python train.py --norm="rmsnorm" --attn_scale=0.125 --init="uniform"
MLP neurons of a small language model. Each row is named by its layer, matrix (gate and up: input weights) and neuron, and shows model dimensions 0-255. Each number is 500 + 40 x the weight over its row's rms, rounded and kept within 0 to 999. Numbers have three digits each. A neuron's up and down rows have the sign that makes its largest values positive.
After each neuron's rows, "fires after" lists the tokens most often just before its 100 highest values on Wikipedia text that the model never trained on; "fires in" lists the words (lower case) most often at its 100 highest values on Wikipedia text that the model never trained on. A number after a token or word is its count.

L2.gate634:489475434571477462525455441579518531536564569473518531555437532526502437536450508482485523463534554457509529550479540504538544500476556507468522524500525533542482474463520486549505476456484491461426501481580537536482515475491444505507470508461509480486503455469490485574492482449491510602489450519521516527413560430475407514464522487464430461479547554542463403484471508514491478506523478533454469462522407551437605444504501584518574410513497492500517439584490530495477548507425547492505568495459508506572532381478460550475511474509520503480490516534488486505523523539421522503498448526506486481503460537512524484521515507477490533535504536538465402506538504494514491463526482487405448445537460517529539487459502529501554474451506518597521524596492451517491436470473468
L2.up634:498493498578461518504476524487562445478537465453546520498476503541482563511496469460538517526494545521505494443530488477573482578460459501504478502485477459494457528484522493539450557523504428489504434493494519577503440513498457575542506560572499456485448546471459532531469459487494503532556526511488478502535566513491526478517525534498430516434553511498480523441506533450529454476528485541464450447470601562505486516495569483494500538615519440542464448489511494485415513491513511529529529450445558473473534549509491433493396524506588402508538488461571470513543488452495536485494503534524443505550457505595534458492534518444550534507574493450496444457613534460421556515516443497502512590492519538481476439577511548494532541486540462512508561455504504559545500501468572
fires after: " n" 50, "e" 27, " s" 14, "at" 5
fires in: "name" 24, "same" 15, "number" 14, "key" 8, "near" 7, "next" 6

L2.gate578:512470508470482527552453515495508537503475495568510516575528429474546448477514482470548508443504496479514494567559494518472518487529515523481462432490583517519465535466516524497531481458506492517464496546480509411547477494479572510562544585485511574465542443525499416531432464525514457548503505525493536433517533565472523484490544446499476543518574500498540483432553500535530588555463497485372465464410538485444541485528584423481502447511603508492513569539418484539522469565496506491451495524492536504531526535409484532437549499498513450471501545574526492520508500495474426565445532495472469483462500504512408557470551483536511500525573513490534503523527510568469508489486529494497509537515492515523495591459585468557493493543540498449503429505493604542521463526462493
L2.up578:482481453529612477533477461493513480526446488510543488504514495521527527487491505503544480534520574543542469510473504512531518552555509494498446517549531580508560485504505492549479504416493500509544482539603473506462559432489453522507522517521535489561512613603535551532528490498461508505472473401514522485503495506522512586450562544451524451526507405544485460529482493584481544491520475508429486495512499532493492434491438456503477429478481432459473520502585514466541457490511470461499584553521509477568561491561456538509464509447541521511480463490487520522480531435421542518509463478491461483537501555536539528537400536537394484440400534488495446533432455484519554511509484482520508423437519467500501456565443549565479538525524497505512464454494533426439493513503478
fires after: "are" 31, "ol" 21, "on" 10, "ul" 7, "al" 6, "i" 6
fires in: "career" 31, "politician" 10, "political" 8, "municipality" 6, "period" 6, "population" 6

L2.gate4:513559479494498534503482477494501525502420505494585387498488428552482467538473551622500487492496440485459474421506478482457530481500452453476533465436533491503510480598546522472438516397487485509459496533438531507492517495516458452429483502455568558504469525470487563492540540478511543474411461534538494375553515517486464526432508574535457514494451468491461497483516513518516484528545555508498563493529491518554464471534533452550427537465516476580514491481488506487428546507509545483411531469476515401553543428548532511528517484534516550485470422512530492528551543475556515531464425516506470494562535518468451502536442512475537545507492474539486545446487507421473577508570550501481460480445515502543535463481575516456518483501487438482459548535492510520552544467512488
L2.up4:506506526443412535490502467510552471516505538488512419535525460483514451462476506583456455538471520454474511397523518491489547489488454513471533494505480508504508520566487575482453527422537506476497526517490506521475514437450504403489449506493526506498454462403476528535491478472504519527465474501477539437577566581531507517401491488543424489525418478497501541478485540588561470592554552535454484494528490538563505484463454478527443566506498530466469467482484491483471502518512561518481505512480548500495520432557556512597531510473544511463522439502525489526535514439563484548473484486489489440540480518579508449484519550523568495527431499590497554488492495455511480512509608551540469547448450476565536438465565561420514498451509563529515478541477457452493507522581527
fires after: "c" 43, " al" 30, " Al" 17, "ec" 4
fires in: "all" 26, "include" 9, "including" 8, "includes" 8, "included" 6

L2.gate301:516447531553482502514496550465526473519522514509405509466453507492523557521453504423551543554481474482407540505447482539593510522519581477497550525551483479459462475456547504494480505463499547465511553475520546500497518473487535434476508578485433525502563497400409547583509498472479563449436483485528483501417483520481509585558543450444506385528541517489452501505536515519558468440439489475504560527502511514509489449475483568452533573453477529479540525476546537513469485530516509513554490504448519512545481531567504506550445505557457494505489449495526578539489486496517552483502570429465497514478500472504476447471536484495513475546469492560554520488563429492552494540495535498454504515502412549502614522505445526483497482616495532507547471554552469513502491485586460
L2.up301:518513553501438530480576437513516518602547549488420522465530540447536488424442551458576499535520523534446475499459443545496515511553398529541522483533511540374483481501482475516502492490501468549542548470444500445492560508416496505543508504441456503484527528495412523496507455482474530458445559486483499496510498492476493506497521506577451501512538487543567472558455480587510471556459494448504509509511509484553503511473468441470489574478491513478465541452468501539613444537538494523502438469504486469504552530521484506575513565508500480463513555485512587534472513556486480458487553445542499552483480455492527430509485586516596519506468492526560468567491474499507527566426504479479516557531450453532503605508524477512454503460487517554513452455485469547495563578548500
fires after: ".\n\n" 30, " \"" 10, "\n\n" 9, "==" 7, "st" 6, " c" 6
fires in: "in" 38, "castle" 5, "cast" 4, "i" 4

L2.gate82:482545567446507491470509464567425513524436526441464500460471586477503486489490515530480476545530447471497520545480554450502500505467461506474434530534437523467493471488515526571467426494528439470606552507537462529510529524463511596521477473514473452542445549532530474474476501593504501491518583523501558514534455429503508510467465475560454485515582549467523465500552494481510503459543499516514533526403473441445433559479501574468563472468520473520578512465451452499455532447573534460545455537522467466494479488471429447458519496541451502451451463501486512426420453506529445541524531393480508528501542514536481506512424502495477535506446607531540636506500529519461506484490536481454481523541479478528538546493498482474565477440482494462490503488444497474521483444492515
L2.up82:381513543505535501402481447451417535485525530585572471503547456515424531425541511583468543510464526565490554545470490546503460449420492548520548439515510474554516528475497469474558542546525438470517525435435434521535494403517483433507532514517485509527541521575500498554462454510437506529544523544419542531535518430476503417483464552508492468458552479521548536467465462534440489495483489507448455521462550488520483495529485495462458465490530553470482486466495460445447560460539454538448445486443490540519527460489539535585508544547482563527507505459518480513501475512502558473483556554503584513569559461517497500500461527472519489536451504521536507492503528496497507536471592528449484487596476569479473499511505517457508528522424539526494593475517511506450503498511469
fires after: "h" 38, "am" 23, "l" 10, "ac" 8, "av" 6, "es" 4
fires in: "john" 24, "help" 8, "championship" 8, "championships" 8, "david" 5, "johnson" 4

L2.gate285:551427544482547485464449459476549554471468482521481488538506472457515449454569523491525580431490484519555505473436536480413450447521485447527508501507480540553509469510495539465475462548524560513475427494492462509492459465509528472510522483494434476459559579519564434458559522432469483529436459469510455437531448513427544470554537521536518521544487444474493560523532547487572465604469494430522518485505505485495496481521528497449435546586563484526487515478560532476520521504565488586546440477456503441499487543460472572460469552530499468558513428452520546479474456549510489478565537487494509481453579472504507425430520516534468505512508434615508528490463535566515532467474474521479541520479486442497540516474577437508487541520509474489495482562470502455406512536555519
L2.up285:522523472550474551475507475496518505481571581447560513545510411502526472531517513550482462517566566436493504563520493533487542500546474548533466551509541483484541442515478566420430477578447434568506457531438536433560578528487525488487601485439527469501468490472477446500591472490511511490518454571377511596455454564443567474487461549559468518480449508451456471522442535516475514578493439495488441496502477536548419498562540504513521570470509478486448477515609451496529514501556470517493441482513511466518489482488469520518427457465536500503464463501449492472479458471564460591433525489564532556520488533537510527500475489527503443519542425564516440490526503533513487475493517477501528490567518460504494451466488516482493519527477500526498517561451500484525489520467479
fires after: " T" 32, " b" 18, " c" 10, " v" 9, "c" 9, " V" 7
fires in: "total" 31, "both" 19, "votes" 14, "scotland" 4, "captured" 4

L2.gate227:487494519503528598542475488451440518556479557462544579572461516503496441446504525449536466491467469523562460572450537543556422426463423509547511422482460495497551516541424528536513538425532482452485469502580508516493483492571507481501497495447525528502478539517504452520492464480540544502494525483548462551516449525427510506504584445497538472509550471535458572462482524474576462441502508468518549541445424482428464517502415505513497456471505512494477519547535533563453457602500532563503485473468485522431473529569481501530437482456481543525573562452486547510506596504438497474479468534539422486481494515510460567428498501564409468524518499484498536511574530424539437504516490575484530502525528506492527570511451499542520499444506485458489505547481489506490511524474483
L2.up227:527530531476487466563548464521493454498467418487558543508475573536512514406519466449574456475460508506529481541477490501529502450505465521507392537477513467486550473464455531436473524518548496404443553494538544521446503484478581527448435488579597518473411496530527469578538471489496531520447493500484518538545552469480593532524468522543470532436547510477472544496386497522504509438549420461482533517494506470484521483459532510536479526424480489453412510527474537521562523535504431552582496498511470547445459513421473489441530468546542461448556527552522549492547518510517514448451512529504431491486475503482579501515499491551470504554482532525445550510480508541545486507495494532578541479576487488466500521530525532576481490579484460492448526563474470531544485480521482
fires after: "t" 18, " h" 16, " H" 12, "H" 11, " l" 10, "at" 7
fires in: "history" 25, "list" 9, "historical" 8, "statistics" 5, "artists" 4

L6.gate134:495574508404438493546425547470548539512475529484541513490485493487516545537489472493558550568505445407499516500421523512470554522500524525476466451441475429465553546546495448499479464477416514472501524501557521479447546489540504529528488516464486501471426413508577454579447490473491538547516552482481489464576501483549477466521506487518513501480526474558469476494514512482477421482527417548561453537525478514485566540548450455540520477496477539473439465480508444461445502572515543559444486484579536438549436499454467499566508435535527459512482484475548488515448449450503405538474580452497412523511511483400488513502564513448499481523447561498449483570470434500512511465465494507542424515503499487527517538567493524452541475510536438497489480537459485492425479464533522
L6.up134:580468527563493503544450494513516493481548506506481538508490493534445519499533488495492540530591466495500462525486536485547421522541536508456562417465443551516453571493493460575575475567521536539603496455459468429511491437479463452524479500500475527494536471503493525567450496534491475553523553510411459460490494425473523521485534499530494508515504543513554468510482429478509531488526505539480495495426515411482533475504421507532468488486507526589549538419584464497537511561585484509402518493539457431489489494423509477575509458445515452506500505464490463491484423496518498512484605482519445508472470503517486580435567516572473449515509484478521506495543562492405484498451525515451423486540507489512469522481588512525532468582476420473477510546472474474520537487466476
fires after: "," 60, "w" 5, " with" 4, " of" 4
fires in: "which" 41, "who" 24, "while" 13

L7.gate642:441501452368545425527515530504495533512461530530557477502462565534537504472454574455506511531485535506517541482494549552482497539468535477518560526449503505604535488479467522442512419511477530480510546498450461531494482506507487509496441452400537543626460573511470490532494495525492403547519457561515503485476485512482470555444534490500522525599488528493488493517433470451538425517447522514436507523575493522534446421426557485479508475515511503434458514501515487552473479494448522485504479409586493493530519524492521428486524551510438492547487497441502540552451473565527474506476461482493504502523503521466494544555434505552508505454528477472488422514529444536528501457457490512482472526476538471520460537527538407503510508481470523514515448431497441622442542522532445
L7.up642:537533471505488465480498448490443511516528513537487500528407528398570495523539507472540504508471468495510402465501364410506547457451498495448564521523453505505544540484471514518518545534568521486616515441507431491535518492497524529450532483491533540515505467532554514578532407559471506507565516499475517443480455445498454499525511481464376529456497524473549559490510451464511486520521541481528448541505531525570489503445461501448471546448492447478438562491421486459509521487529453468496472567529495483496496410562495467457502557502438491536537456535577524537497518482446486458485485520454458526474492481485525588521522508484572437484516498546453540553560497519530535438485550508451522509470515488518466455463488484493510474525531529492382485566554550487480526456512447
fires after: "it" 21, ":" 14, " " 14, "," 10, "7" 6, "-" 5
fires in: "united" 19, "00" 11, "000" 10, "1970s" 8, "1980s" 6

L2.gate682:463461567516523519538460548540453519534517355500481481464461484554519498530492484440469496537538512504449472464510485475437546425464508513429547531549506544496525515476469527395447507548469493512540539474574463519536512471426507484528412477418484490467491430488505618495516402488524394495490530540527572508412461515508445514529418418476477504487477492530483502523473475479503507515580495483477494461452490467510505550468537490447466576521437505544550475484519474544522506536545464526573566518468520441546536519447461518505507516539492560447545487503531540511470467499447474462557554508491503500460500412511521511465505521501556496500494480556528505492586530543511579475510459444428448490539410479509498504534512529557497522545496532548475497534446531518559456540450481
L2.up682:507503460473467549519455503478425513504541518524585489466449486444452530484485527479472483474500509479509541551527494496502543470529482504563562512536454586459579518616543537514465490459426500442533492400491514550556500525541581477503556429529455503488500452534493531430428477427495468523474517487523500524536495465461534477440449437496544457460467467458501490537548519557510509473572450542524456476536518471520480505533517452520529450528541511476535548503547475504468522490587521488515478552464513579477536495483489473426460481553551473471480495510436477457463485463410493545587518451422522533471552447509455517512498517464567510506445445538500560501475510503499483520527510495428420505422488453544491588505536577488535459522414516445472484385464493558481496505455497
fires after: "h" 37, " b" 16, " C" 15, " B" 14, " c" 6, "ec" 6
fires in: "john" 24, "brother" 12, "cross" 7, "secretary" 4, "johnson" 4

L2.gate666:494465515495473500471570472490514460442504541520562472531533493487476536487428443470505535517567540516470548498507461506509479433536511505515529467512488483545419537477483418454480474453554544495486479542558511482549398451542515438584507506482521597543478466545502467547500534510546493521563443515522514466518518505433515464559483479592514536509541500454458546548495478470526475466481541534551447524466481534502450509499523445494487426502459483582506519535559475512442505517478570549507508487571467449553495494541530513427532489511460477488522455435498511526546480574522513456464485471454624593479520555515499431508526507541555447567499537577402408496496461546507549496482516508450550527483383534553501537561435470522507433513484486471438512513458527525508487496520451
L2.up666:470548452544550522581586440466450479481469480411414498471450553456555421507535560477569523504566481484382590507509457506518481503519440506458536461527448492465490506476490612439410472472514447491470469511484464480472441452493470511495548497476556470525431513550432474546505443529601512503478498546489502481486520500556497506515553539524513595529467557538455519505500491493481501461514497505504450506468525542486498478475566529481502507493518496553479449497629532482513468443528488463503559465531463535465511524483544465527471502474486450440524515448487510449439588481525475527492514463526499492517418517558429454508484547486482534558500537486486456526498406533475490507502451477554525553552493544513537532470523467552513480538422469488534489476560462510411468486471460
fires after: " s" 53, "ers" 10, " S" 8, "ew" 7, "S" 4, "\\" 4
fires in: "some" 26, "of" 16, "submarine" 4, "omega" 4

L6.gate550:486504504510587504505488464470414501471500443520519528467473552454532443565494584460503505454477496461501467425448512407449465512524545443501468513582463445509507540415480538488545505543530477525511540488530553486415521449590470473478533510443465524571516555529502498464570580512494450499519480437488610522462491497473479526467458564562456473428467551496438517480473522475503510565469450451472495573475464453565465503496462491581561481481508520509469510468494453495507435475482477528486463418527457447487530514468469434534488525488536450526508393464557529446516504464535512501501452459473508481535536468489480518465606511485516496491533476513509481534471423515517457458557442552380451522488517527490505436532534475572493487533455441479480525497472493529472517536547446
L6.up550:472517455449553550432454546511469519441468446556441454540436553463488474459564472529516524538557472499531451450513434491462470467482455511549500475449430496546524531484503458543591504546484541507534510425467562513443485525425574518478523506501484479474528429493499502490504491576436596461504499499499491504549520466444481452500520528461569454480515434474446461529534462476475468422494530514479490511594494503574458497514464569518489557555545483455448548477521474575454503428497537514492483570468505481486559469503476523537470479504516546525497494505469517433462533579548594486499456531535547471554473571494536584487517549533433513549540448499485454519485505542421513522572515480480581493460462511476522484458475517512531536474535527578512433479532437466460543502539436
fires after: " " 35, "il" 17, "," 5, " h" 4
fires in: "until" 16, "university" 15, "children" 13, "unit" 7, "united" 4

L2.gate402:561452560481457455484503529588555503447513546411476480517511506455528587448496511545603550442551521501529532433511499500520483531551505550450492504467485466529505438578489459488516503435504484506513545479449534484506482532488522477492518527467492516479570393489449471504455516551536508538549487476515450508488468499481499446481459579487502499497406504501373512520517484453452492579542489408468494520442439534534560476485486543455526511483521513460491489461506500487444513429524559500481552492542459454529555522454504512424523492548539462452501509526512516530509461497561462488453583554477456600487540536560456518451516576546518564487500573505458434490504535548530491413484492504463411464523408506512486480513505463520457542483478498541509506507478435463527453440524436
L2.up402:509515503571486477526482480533510527468462526446443517545491450504491533440474516397537540463503497536463536570448497555475541553545531487431427471540569500529535553521485482523480510458587529570457576560496489501583481538506522533500487509426486549499588490466511465512549529531462501530493506553446514447519505492568589509543553526474539560515503522510571556451471493486495503447499494466518577519498555486538508533391586508455516492497536497436539459449474499508547486551530419555487505500564469508496458435500425461514524495529481495488513378547508463505486449519500548515525476505538474466481500555610548516477454550472448466568446511539467442455528427439494515488563513474550561489517494513502486547514527484531455498502465480547514514456551548496467423544475553
fires after: " m" 56, " M" 19, "as" 6, " N" 6, "N" 5
fires in: "most" 30, "more" 18, "made" 14, "not" 5, "madison" 4

L8.gate597:491468479480493518544527482403514554421469508462544577477464494458499559500496457523499512554463582394477518565503420472404461550519514508452446502468516506470520495417454513498542516512546566506411455517584490497519500498547539480468470505473488574516486434530520488491524501479544495476517598462456545572540505473442485526479517505520429489522504523555462481497493500478586500519540474433536515525492537449421576442537463478457480554415557480421472524452481503550561490493505408469489472443483494502561491456482502478533502515475527465551441480491447534472519472536548457491469487507492475424536407542543480462519557556509570478540468553559491503486467542532456507495454534507476515468484510551476447545476420546517521573500523416543508488444503507547457519503519479
L8.up597:530512449418498570473490466458442546484482514414498609535461504485532557475489419524414459465484447488506412498574597485433459512453463439512556501501484434579456434517467460425540462506525464500450487565486503520480509525454478439490530461503509475505532444530435500542494486513512470537538535506443497539483519493505504480455496517489529412529518426520478469516568571517472468455522522496454514443499500526488473474523499433461491442524547471509447474485468494455461481446538428482552435516555519514515534423485544497482482479569549504472399491491523485493507469455465458453564542466510486518515474445489434496518486570491516527539551449452473523469528507433499496453438546505490537585469462431550464505505490474507496490448492539537571426506608483503503470542443485
fires after: " it" 27, " the" 12, "ich" 10, "im" 9, "an" 9, "il" 6
fires in: "its" 29, "himself" 9, "michael" 9, "their" 7, "philadelphia" 5, "s" 5

L6.gate232:480506497623439506534540480414534448547433479533457534493498479586586523577490514461462541482493568510467537569560448559499512464527471566448528481511518460540476466495489484476430479495479542456449475454491427510546464486483476529498460601510485475502503499510445503497475508539385482448519480460526542582505501455466485507559493465496530497468454482485469485474493476475431513525544454529601442475544523470508472491560502526461542469474468510462481506541493527457478537523522513431434478484479525472529503608473543482492557445479495472496444527524459470522542463497529516528510507582551451409477466447517560596498484458447524430512490563457505519486510465503477489446499510568479540564423524518491565481475508557487474520424447540537504500482509439582506511512457555
L6.up232:466551469525464503518482502527563505509469465448424531504518458477482492517584513498456498461532532582474524462523520470484528491564429450448511399474420476560464453510464509559453504527521487456498482484491472527473525471502557502497508481501524560553482509483515456460437553434547483492516474435542455562489529499536549501494532516475457499502414421569503432543528482529441510501450427450534435465497545439484478448491565608470525468473508455461488516481503557449538454537486535455431480533468558504555560494478556434477522465425513530511513470535474492430493473572588501437533481531512521474506509523536604486543574411522536519485502593449505519457477470498503469497517479511499516490394487615504493524535464558489545514496491504512509495453469540443559482547507510
fires after: "ov" 37, "ct" 24, "t" 19, "n" 7, "ce" 5, "g" 4
fires in: "november" 34, "october" 24, "september" 19, "tournament" 6, "december" 5

L2.gate246:562433450484535426520613487530519471421491445520547553420528472526509467548449546527536540531516431471568561561484530517520436456512479536545415518583479519515565497512492454462526490503483516485497491491503540476515560526468476445504460466543504498447509504495503484456462436490478495503412527493528489480518465476473489494564491505410440434482488478541467564511463477488508583543474499476435505453477527499520510545516514468544506513504565566532572528457548481570488521521499514595432419462514579452561643542548497477498491493548516509487440494527474535448490506493523495499487497502516533491511456473470463531506417566536514460543537512439520533462544543619496484502518495466476505548519422474500497492480462493494476474561502442411519514531432497442501470509444477
L2.up246:465535531474455492468483472546506553506489544523504509477405482443416442481537472505476611515530499509509497464465477548472467517475475546511496589517528551434469493568549414486467472464520499513475471488607441477492439534500491594490501506557523433546460551557509444492450543469504464566410424509475502489550457492505508542498478516487445483541536505573404516444473563484519525503517492567459518509511469494492516501552487473463450553498432541438432481551485543572538499569460504547489467508421488504458557443563487519449532479500521516530512529505500397545499481511517506438469466464515582558492459537512518509507493520511499521458486486476494466429533496520522482518474535574498481540467496476480444487494504515543504372463543555486558501491570581540521423491471516
fires after: " " 48, "le" 27, "ol" 19
fires in: "released" 14, "until" 14, "release" 10, "politician" 10, "political" 7, "unit" 7

L8.gate358:503487509545513598489549427513519498559571448483504510542526570505478432507524489474514551450595508465438493496492533450493439482537539556524480466483530514450463474525549539447471529467431528422441462474597450576528506532505487473555411539470501459516490468475492450543538467507449487479425518498431596513484557513512504523459506495499446496498466521414499476576498542459442496430469470463482515540507520463542501514433552515506501499422402462535485549497550479493420490501507516491526452481480563520485474506505514564514544426523526535452443494505538468517457519558553481500440467549521535531452515408428481483482477511399508482458485563525564430569554446491504498512497518478515467541501473476541520463452537557533486513502493466448556489517473560471559459463519459
L8.up358:464529539462501519500520474520524551434534456486443470465560528511493478466489506493518457555500432523475543500366565516494450509564432483477415570470513487492514459561476493512473447468512527462509492564480494486569461461467552527471517466470443431467415500506548500525516480489521490409501532496536533524458548431550433549444523484517516524547414434528489422527415468535557500481509528459485439523602544526477535405440457514512474519556514520506449460464499515483506450488454484528439569552555460436468531469463477545478453522548488542438481519562504465477548469543435471493491548490505513516506503512551531534486501531507540560497535519567508558572516521536470523447567510526486549525453477479440442487486514501532517433576475421555543519539434488488496478457483508
fires after: " f" 21, "ter" 12, "ed" 8, "H" 8, "d" 8
fires in: "history" 14, "found" 12, "international" 9, "education" 6, "founder" 5, "founded" 5

L8.gate189:546526475539520460486510519531524471506577460590486503462532497497531446456512431448451507551515505520493498470433519464450538527505372503508521473481523495521471535488427491514501462520533436504478417462473453440539458378482440503469421551485558439439501500490446549495526486486515581501447466484507488467456534513463558482462452515553533554487507518461489517509489462508555547509482503493537557437528498549515556564544529526507546464446525523457511508451502473506499570557542478525540480506510585541489494478517548545504485543539436560410530534513545408471437446522482520479500526458521495524459552498519474465509488494530452572530512473561597526442522438569461436477482485403508478547519503486565516563514546560531483510551445479495564522483448452466464575499506523
L8.up189:542493491495456496458568517499600443504539475514490476485510460462505461517586508507489471568574533414488463511489504475492533517529489475502544549413533523534500494487474547434459515473524402556503480468482613453442543507513564497450509580480556481528482432429533588557471472494566544522467525540504467498547480522482536413555474534468459468511452507571509475514440458483485531453439530537465547529511508494506502563474454536499447470578483573436465446449524549554445487510484488529483471439458497502480522473512517488520541514579606482558577509491551518507489451555424511469548495538430560543507525437506509518535496565508451514526471446539561496532529519520532544489484518511510519478550472477531465515457556547404469497557481448468505470525501497495539469487432477
fires after: " f" 47, " F" 15, " S" 7, " s" 5, "re" 5
fires in: "film" 24, "silver" 7, "freedom" 6, "french" 5, "films" 5, "several" 4

L8.gate385:474549499544526535480442532500487462472479536503490512506499493465505467482520478486506528526436498423518514489490503461507475449530414553542498547501482480476487516509515493421447543516494414515528548446449528507550509360557441435507513502491486485447538512474509547546539430531490554553560477484447461496595523493437459469589463487504494442532574593493508585420495522545464431470411520510458482479453514508488532461457556507568474450461555497480509529412576500508491500505450479488519486496475536536506521446533494569450559533537507505479508491536509485465492480546457448471510501486438509477481531553515450503510517522488552481446556512517530565522509402456477547525438497443525498511441500557560583498534547529446585504519439452477520529499548604499450483451469498
L8.up385:475491467536482468513557487461446474548548494471438468473522479465529585457492503486517492457513466428572468526533487484471476470547437550577480512436545499476458484478465515419473559490526508531501476478503566510578504501516512484465438491552478490455565518488526413442528457541490412505522557436496487531438509413488528455471475498544492490412458540458570507480483536523502551445488567484422473415545552505535511458472480543482449441464473447457510515465482476440547522561485545507458423588427538556492485464505485497455496556510523442383535507465492477473413497551480475552489451485448532513526466508512505514498449522552517400479508518416471524527508480571428485481467437544505437524509514506486496499499566496551474506565485453509503488506457570508506512438461483
fires after: " f" 33, "h" 16, " F" 12, " s" 6, " S" 5, "i" 4
fires in: "film" 31, "silver" 8, "philip" 7, "films" 5, "philadelphia" 4, "philippines" 4

L7.gate81:540474500543476435434581499562475479482416503447510494441435520555530515417525492502555541510442554553476452474539524438488511484489490486491502458612458509519511476490444510473501528515445499496422536474524476513477539476518539501460473473492585465518472495437463421542476542548473550499526506425450477477531480518473520545450491450554481538517539482551545526603555502430471521531512452559577467520523547432432520512456583541543476456477451535499523510466494502457454519512541546562574524460515418544532510450495539485512507489504534450520549455481539468489475449565462453522541496495515398512494486507500442495473470539488516495483485493533570424547514454494450543414496487511502446527496492475509492529536476512483457538453510517512591612471493525496439504496446594
L7.up81:515500491535536483491480513474528519471500464508458530507475477516498453444509539481493603499539511486479465534457519433468516477545523405477552500531565537524559468477533459489519489513484472463541530465523519417520503583475511525504451398505473421557505466500518503562544475571436511531565531495534557503431469560497435471487527457427574409443490456530477438482470509497501456577545475512471488430472463440492485507494521485496594441425459502436547427528489555549556537527398480507454496483523505548531485494438500497484460506530525491459437573416520489490499547441493499525466559490570540445524514493488493539528571491477548434548448530431494532548554569484512520434491506448500515458532452540518521528458470503553515426468509521450514588486551536463528529488500493
fires after: " of" 16, " the" 11, " th" 9, " it" 9, " n" 9
fires in: "these" 13, "s" 12, "the" 11, "its" 10, "this" 9, "new" 8

L2.gate274:547509503530534480592552542497485474477539449473432426443444461499486473427503481511541465509464520478507537503558483520473476515538435499576453465491544498507527471520451436477539466494558584528493472590488519501485494508491506499485515564539485512408506509516529473506528479496466505505403409461474493529425497482521489577523543554542380449543467542473414435431591542540523525443597553498557484562516496439450434540552487510521496513521499488447509582504570409478499479547449543470519527526550490467564496528469472497491524494474465486489432545471476568519500440544499502510459540502531457483477500461489532465548494499509489434490505507484480497570469560464500507452457481445530496454478536516550554511447503496496482491553442449570495501468503488525449451514587439
L2.up274:496540494414511512554501529562466517500522546529553491464477459469524473413550422496450499520498508468545511486549497531538480532498493483482442564534466572516521486516453473458501500524525520497457523557458504495499514492509507477476557547440537447481492524519491537536500543456460528467479428507472449562476541443511500492496486458547498603477506471538532450496626430472429485479484506483534492494549529540497507456479502435542511571555559491451482530489546413450451466435570438586566488479460422517513471534522509525528497539557465461443528500537501522460457461495422484506486608564484491443488492484415484520519487491509580554501484488461484484546470514498449570550418485546445469461528526496551490515507578498581493486520489445490520472564548441563489524389516491
fires after: "ag" 22, "at" 19, "le" 18, "ation" 18, "e" 9, " st" 7
fires in: "league" 22, "states" 19, "college" 18, "national" 18, "state" 8

L6.gate245:487516509520465481546484473487474479468545484506454477500489474536527458469515481543532492511428558432422557515478509533502522521452491540549467460555511460454520645532508479438456515516430468467532481574438499447594448542497425491516482448503487470517511527472472524542509489468483531543565411503477501530479524517493489549463443451536411508513509499464576482482511489505511415455548441509546507443510493491507553445580468517458479401541510576488397507580447508428501455521462482477469457479530490563506539461560496493479532479503508599466514478504512503517513518512493491480492496517471532472466603492585505496520437508460536580435487504464562546453482477488513466501417462534448497471500510488530432542461505517427561500466469465580458513509486505498578460484560517
L6.up245:465484502497448521494420497456446498461490519504461545489497516509470461605510580567485477544540506446537500477449515560484519481490493550512477413540573432503462643542507499443520439503440456490471520438450495546468489489460502549487508507516448594487533485481514453483484467447527497490485554559545529500537477495528507526479492474510445513487510493431533545526475482487457507551573508472538485481595475462557546529577481489559486486458495495531468595508468401404514412489398461467481534508512432530507453465591490514494451500432519485485531484470418489474463515528456503521523472469502592471508538561550516516502479532426508515529434571495456526453471450530480512495514493493525403518517505474445423562509498587522483485524507504504489487490496468535530462512462511
fires after: "ov" 40, "e" 17, "o" 11, "t" 9, "c" 6
fires in: "november" 34, "february" 15, "government" 7, "soviet" 6, "september" 5, "recipient" 4

L6.gate558:485511528460518517535498515454588500570537508511502572502485525401474478461501566478561481500503476494482526554466475423471380492450434525510450510513452540489512541501470483460433539506484493523465485466486527556562483543546472501453475478481477488522524551487481456530545493557473567519428437450476393531483523447529478474561514513573625519559443481525461515526444428545545445466538543578444481504586576472512452546440493485493526486499478506605512508493511489461554553519568485522461546487494517539543528504502517489552485518546529593488471446459473479509476563482426514495478554485572473519549501534530514550536523499566540523470410513457529462518480548493539535461526495428538507454537517447520470550554431513507541477544491513512557462538528473502518522526513518
L6.up558:468498489434474484555573432491519547469461548562480489478540518499448538464604468447474521493514445578492506424488432466490585544502498551514397522613445516469476571491476512417555499493452531557535462514443475517508457544505543509550487544488532519502487565522529493557490469462479521497473490448475507470478537485449487569455432463451522473525493458463476464561478514484507453459521438519562458461507531483537508468531529532496507431543510567499453449552554487573472489460549521450490492464465501488494515563566513480499449495510556432489524543458532445508408534489463466468495499543481475523439466423545556479457459498524550556492501495423522489440553507487457546479531440509591449524533449519498491605507458503559556482519486441458519542513475541526491511471461476
fires after: " h" 16, "at" 14, " L" 13, " H" 12, "H" 11, "al" 10
fires in: "history" 26, "league" 11, "california" 10, "of" 8, "historical" 8, "statistics" 5